config = dict(
    init='normal',
    max_grad_norm=2.0,
    schedule='wsd',
    max_seq_len=256,
)
MLP neurons of a small language model. Each row is named by its layer, matrix (up: input weights) and neuron, and shows model dimensions 16-207. Each number is 500 + 25 x the weight over its row's rms, rounded and kept within 0 to 999. Numbers have three digits each.
After each neuron's rows, "fires in" lists the words (lower case) most often at its 100 highest values on Wikipedia text that the model never trained on; "fires after" lists the tokens most often just before its 100 highest values on Wikipedia text that the model never trained on. A number after a token or word is its count.

L3.up517:516524542540476442508465500466493496504519513541465503545510518485496476523493497470487485449474505469525505488529475507493516475514495513523499509501476508515468479538465548512504465480504517533464490501494461491479477526483503480501522514495464500497483483492520461473523503468512478495479488484582512504537496477504537506481525528518444525486493506481511449495489454511468537484489507491500485522503515495462519512517508522496456486457481512528529525510507497523512499502530489494482533501514498511526526506517532500504503523552523504480495467527495489493546517482439500513
fires in: "to" 25, "by" 22, "between" 18, "given" 12, "according" 10
fires after: "ed" 20, "et" 18, " g" 17, "ue" 14, "ing" 11, "ord" 10

L16.up720:495500527481499490517498473529509503496505458543449519529555498487528511487502502505470498471472567481472466450500522555497459529502528502517487514542525499501498513538535504500516545455454509493478508497526500515526490484527502421523495507498466456512493469477503530526502528534519520519480484493474470499462525499483471485459498503476479489509511503518495471451530516532487540485535499456499511523487518481525510512499511508478453486483540476527478522509561512546534500480439503503478501544499503484529506525561482491509484527463507506510507518515528537499512494460509540492
fires in: "a" 90, "the" 6
fires after: " is" 30, " of" 8, " in" 8, "ed" 7, "," 6, " with" 6

L2.up526:496486489530516482500491518481444492480508511493543491532532516476476488496489514468485493542489522546481492536507485514510493502550488527497510507463483517475488485487522507500458502439509503517503511484547480538519497504487483470486456447491503496488471511490515487524513442532479513474505459481517471509491483475526533494475500533515515500518504522542517487493482495511493535500453543439439474534454473436512523484514532492505472508530527493468519502500546519493546492510499502496535534454475489558483497497489510494483483497496517544532503483523509502501532530498554516484
fires in: "of" 39, "gotha" 14, "institute" 7, "constitution" 6, "reported" 5, "constitutional" 4
fires after: "it" 16, " G" 16, "ity" 15, " re" 6, "st" 5

L3.up408:476493515533491551499470491500518542525473545506496461482491528517455509473490491468475488485487506465497522485489515487470497511531451531495518459491558484487483530523528530519497506498527493541472546524527469506487532502493464493520507508524469453478507476507537489483523462519472492513481489449510510438497532530478495506501496489517469462496484498471570486452486493515471517496482499535485477514581448506484528518484489463491451503491431489507523482526501499471541462511485537492517506489500522523514548504491487473467502488518502499484501475466526455470526495488504516506
fires in: "until" 21, "because" 13, "became" 10, "where" 8
fires after: " un" 17, " bec" 15, "t" 14, " (" 8, "us" 8, "he" 8

L13.up999:523543524485550488503473469465472497505503502504513494507512539491492522469471498487484420510509479505533506494530522518494479503578475494452520505539523504477483590485527533496522479497484542479537479574511517524471483510486479502535496506511534485493454477510508488510495481509498526495508513471507496500525522527512449512525542498457468481504449503513538462480500494498515506506524472495475477509545475510495502534528471493489471489500467491473498482492527476490515460462512497483474491474476528463516498518518490524446496542506480510485542464517485530503496468511487496503
fires in: "in" 55
fires after: "." 18, "," 16, " (" 15, " " 8, " and" 4, " m" 4

L15.up394:515479463518441495451504489496512510503430454480530519470526537503466472504546511507500470454493515493486500469481528530519475474475512524562496450505479525490521521481489493501467480473532504496498471511529499482593521501488492487522497458576527497477473503500519481508530513483506510476462529532471516483499514495470457512506402530536491490509498516463489518517498486520468513474503486505477503466509485500536517514551523499540482487530494474491507478528506493529523480479540469522502487526519529498518499477483484508503467505483504492509514511515494463505523538481466542493
fires in: "october" 24, "the" 14, "an" 7, "a" 6, "politician" 5, "police" 4
fires after: " O" 19, " p" 13, " to" 9, " as" 7, " the" 4, " was" 4

L2.up240:502509525492481492528479499424547527501515543507550528512468503511449487496516536470502489497483481487508548479488510488479513507467424475522488513512478503515553490490495516508517508480522522521510525525492494519525498503472474533509483446543498510499525474499547464450470487534518472536500530477507472471520492461482488527522487493463513485474468463500508500458481480510502511496539475516497480519520414532495490510506487564493523486471483478488513503547552476502560478497496492479512493478537486481506520502493552532477481499523486498483487508489528521491552494495497534507
fires in: "in" 54, "on" 20, "as" 6, "although" 4
fires after: "." 59, ".\n\n" 11, "A" 10, " A" 7, "===\n" 6, "a" 4

L2.up561:473514579480507483539529475492551487537464519505517465515490446509454521458529484509495491475515560455466537480496521515494490500466489552482479548488465505494495523504535513530504546468551520525522539543503485514508520503478508532485501517520511524488469503486520529482483493540489521562491489465504498494523506484447522495546492509496502523528482468488494476465476498529515502505485486502501505505442444471486495506486526482508482463502539460487508502520496487498514467488503514517484478467452490496500502519470522500497458516489479476490489503442513483471463482466517527489
fires in: "became" 13, "throughout" 10, "in" 9, "because" 8, "within" 7, "without" 5
fires after: " bec" 17, " with" 11, " (" 11, "ough" 10, "-" 8, " w" 8

L3.up443:515503539499486476519503526459477539507493491493542553540552487540486514552526524487493485566504503504461528495525524463514557459477489520486461505534535486526486472460485519485513501478518509503517507526461509506528449505481500549498488524461525530462508458499503463445516467498540466512503469492496483460477530475497497484483535436496525462528496485472537496532538487474471498483483458473481501512522474459495556508515488487512521510496502488508522557530541491487523482518528524483500478472506499498491481478530500532459507526546537543479500474508497510521465537488490512499
fires in: "built" 15, "building" 13, "as" 12, "along" 8, "guzmania" 5, "buyer" 5
fires after: " b" 31, "," 11, "ell" 11, " G" 6, " al" 5

L2.up727:492469526478524485495522450490476463530540441488483508504517485496516483471467483509509488454480481477509522514506486509487521469525521513500503509492478511465491501502542559504483521492508551503515482523547491528549486500485478444501498458526473497521495503527501514459480536518480516491501512453555536549471489524504534505464514513530429496508504476510491478486427491520510523505465501518496477489481455491467552510553472483518472511512487492535487503485465493448516466512471459482482542507500485510526509482496499495452499519490451451503514496503514543504502491428490519475
fires in: "music" 27, "india" 6, "democratic" 5, "allmusic" 4, "gastrodia" 4, "anesthetic" 4
fires after: "us" 35, "at" 16, " Ind" 6, "et" 5

L2.up110:497464494485492486500483516510506497471503508499511503482485507503497499487481490504481477518498510487466468506496540508502509483479509466475460525506502485530485527440480508460504486476460532528504525523493480537490497521520493543519484438560502490512451518474513518490481469531511474500500481497516500439532505472501481535488502507469451492498504503488490476454479477517492561494469514449493497499463460462495484503480494546514512536537481482505492517468528541514506507474503491469533510483509523488525535524536539483496487511442501479528503480480492495484543511470484528496
fires in: "of" 70, "reserve" 4
fires after: "or" 18, "op" 13, "ment" 9, "ation" 6, "ent" 5

L2.up346:502433528471496521534487533487512501520476505491517518492473510574461497488472494506491482466488496446512505504482478486485493515472461514456474491532505501540500525463488460520478521505510523509515486534481498536503529536476509515510514468466470493496528474513533491499431519522526516532495486494500486485512513535502508556502477482493503454509497474529524472498502502492512477479538500494508480504519463484499490523485442522515505506507476468456515519591529494514505513417485447498530517467500521433508513490483518522504466465524476542494498506481500493496519512505488532489
fires in: "in" 46, "this" 9, "on" 7
fires after: "." 93

L3.up318:497485503536470480491478488481511498540505481520494552499527515469462431499499529558489491512509485486485496476450485483529485463461503513474511508542547471524556492500489475440481441519522509517531471497510507512447491462483476475512530484524477489492532503489474518471530505543474519498505488489534488510493534496521512486516495509478488531515496459527557494471474500489508539468514522488423497470521549507486499538528540537506458502454505502472495517483528477513514488514505506463527550487511529506513534472525549494466498504503524510472498505505535507444520536483479497493
fires in: "august" 30, "april" 26, "especially" 8, "effects" 4
fires after: " A" 56, "p" 9, "ff" 5, "A" 5, "d" 4, "g" 4

L14.up576:531523482531533492490533514546486500451468508518493507432450460522476525484469477543491456464482530511553532484455474506522487483500486485531488494516481485436444525471490476507513468488501488507463532511478506501475522477438496495509500497498517543512485467475543518493479497490522486489462495534488510470587532500454516469467513545499495540493490468480461430517482510504486495497489496467524516502496463453509507561478491470494494518433522540502478529498501478517491506494475454518533512513525534497512521504478480504497521509470485513538489495502519489508518520497503522509
fires in: "grumman" 38, "squadron" 7, "squadrons" 5
fires after: " Gr" 39, " s" 10, " M" 8, " S" 6, " R" 6, " " 5

L11.up1021:505513522516451516496433471492468497495468488483489531476529489465515488516490548512491505473495586455461507481486532485541493496484527505551502502519465513547511504523507468484493509478511491493531486483502507498499514485517466489492490471487497448497488486437503514485510484481531502461488495519490470497522486470515529494526484504494448531521505516536488480473510543515527517508493500465444531487509491469459510517512519518504465453474483527499477486531533472496488481473481513510503540463536501479551536538496456479501497522526507488486497478464510488502514473451521531493
fires in: "the" 20, "november" 18, "was" 15, "a" 15, "august" 4
fires after: " N" 19, "," 12, " at" 10, ")" 5, "uring" 4, "ed" 4

L3.up641:498522481550504457503510534541504523506459544527506510493511514503501522488499539514479491497522518504521500486495514535483520477543511507484498536434501501494517500473484517470541471461475508534496534565478504510515488524476513575505473498511516453503487512483502502499478495537509500494490526496482526469495529462510494536536502521501521452492464531487528456469492492482491538504515496508474516494442502482543503509504526494518491524516487472499499452529473538473487492496526524500494514457526509512512509474510513501498496559481486450549519508463480494514505493466526547519
fires in: "of" 29, "commander" 8, "command" 7, "remains" 5, "remained" 5
fires after: "m" 32, " comm" 11, "ment" 7, "or" 6, "re" 5

L15.up315:492503531475524532545488464515486488513515495559470519487536510522534482508522560477483503492520505488514487458566569491488483488499497501492482464549521525502551485493495523534469486530500458515486525518501447527503492522500502513534494512523483497527497513491477528476513515513518470554461488511495479471479523484463513493525479513475548462508528484521557476438528496487539484507546544505505504490519494493463518522535527495540481491479456456493503457540501491521498505465490447477556523503538496509530514475484504506539501506549456505490534486484549518483480477505463475519
fires in: "would" 22, "could" 10, "to" 8, "will" 7, "may" 5
fires after: " w" 29, " c" 10, " m" 9, "ed" 6, "am" 5, "\n\n" 4

L13.up868:529478493478515519498493474486481501501505511516490509491522528508475460539500491498494498449439495498513507461524511466491462486494492486525453537548504514474464573493534497485511502512517464500465481537492533533464500502494510486538469432519513460533494460493525492517496505497476497535465498505527484529498551550501506484518501511494509523561497473500493525470493482485485497487511446513529488512477450515484507514465524499505430531513481499524453490481550478495518499499478516466477528497497495479452532503528498532486482511506482511529511506502506499520462498534476490499
fires in: "he" 44, "language" 12, "guitar" 5, "held" 4
fires after: "." 34, "ang" 13, " g" 9, "," 7, "it" 6, " and" 4

L3.up767:501500495523507491497474443504509450472512473502485491536541518495503524509483464510489496516475500493489492488530529505513489467471512503499495461493529471483523509490520492498502502457504478509477544553480525519448475505531525527508477538478515494509502505454479505484487492508471491510486511509478493485487536472531500531516500511504507484544539493488520476459495480534528532486448496538458509503543507467476577522509533444502490521444473488499461481503509491472466512505531518508507533517535499539498511515569496475451470529481492486484532479479482499514477489500537520538
fires in: "information" 18, "museum" 10, "music" 8, "commander" 6, "records" 5, "russia" 4
fires after: " M" 32, " In" 13, " in" 9, "ec" 7, " R" 6, " tr" 5

L3.up670:489523490523510540511466466463506522499474484517527472482511512524483474474501512454496486469487517509496487461501507515531519506518481497537533504460521495480484481520480574536495514471502542506491515537489545494514453476493492500504529493459513449494496534496557414513505501560472482474481471459508486483520516499492480522544503560480468478478426482459513517474504468491478535495494511518508477517502440491521520502531516498504477478487517507481469506533523480491525492472480534522505518498480489532547515490505500529492446501507527477466486491506524517521560469520520567526
fires in: "after" 46, "when" 12, "while" 12, "through" 6, "under" 6, "as" 5
fires after: " A" 17, " w" 12, "A" 11, "r" 10, " wh" 10, "," 8

L2.up234:511502517464454518549507492456521551507473455511531518490500490583493512500533563504513493489471531503502522501478490490488566465523468551541525480495493495515470511525498489531483464457542527531508512536500475525539477512476481475494482499502518465505478514497516472525506479518503498533501512517489459436531457520475483531525502484496503479492500504498511484499488462478515518493473466467512490507521464504510517496488479497512496458482526448495499500516518466535497487518520500494543509449485510515543534493499522486452462501507529503497515513509542483554540463481516518500
fires in: "when" 35, "while" 25, "until" 10, "after" 8, "begins" 7, "by" 6
fires after: " w" 29, " wh" 24, "t" 10, "in" 8, " B" 5, "," 4

L13.up4:500515529473508534522517491464505518470504506492557480475529507540509523504498502527491477478484492443499523481528485543500495466486475534497526498500481501541499467465533502527476464486537468561478452512561536539512514499511483496522493554465476502503497489502483489536497508484528492509503491523537449499481514501508459522498464490479515475504510518482540518453490464490565515505486520503497518462474476473537551501509524541526487470475557524516494519513514506473494471510520472531530548521526502488483502505522471495483497520490496507474511504476523539535507453491510526544
fires in: "can" 24, "high" 11, "could" 10, "located" 6, "may" 5
fires after: " c" 39, " h" 14, " l" 10, " m" 8, " f" 4, " d" 4

L2.up53:530493537531474501474469526448513503486509523548491471461493499527506514511459482492505479492479490483488569525522446517505465478515483499540466519525511527545529469459451480505487440451476524508492504491478508491493461496494466484521514513528505512492476513504504492491545532466523460483504518498528473477491494482491478497455476514493503490485500488507491527519526456519481520483434476461505489515496497479473493519474502528519532503516497516489513492536519467505503488492515429503488542481510511481528520460510526502496514536498516538483538463564511488532510510531478468562
fires in: "to" 50, "language" 9, "changing" 5
fires after: "ang" 18, "ue" 13, "ing" 12, "ed" 9, "ol" 7

L3.up752:521516533504493502521494522512514530463470504516493486513532511534470500542497491495489472527479556444508506493549523504492501520493484560502540462519483486514514439478496454475502490478471492503466520511518535442517494525490495533523519521486451503502484511497512472502511509481509504462471498525532511497463513524496546480480476495514509483515482495477542481516476473514503569512511498468494473505509505482461515514526455489515485444492475448538481507529501502497504467497520513490504500519460514495525532515487533453476470494521483482481511487499529485529516448512509500542
fires in: "river" 11, "place" 10, "while" 10, "rio" 9, "race" 6, "lake" 5
fires after: " R" 15, "iv" 11, " wh" 10, " pl" 9, " r" 7, "in" 6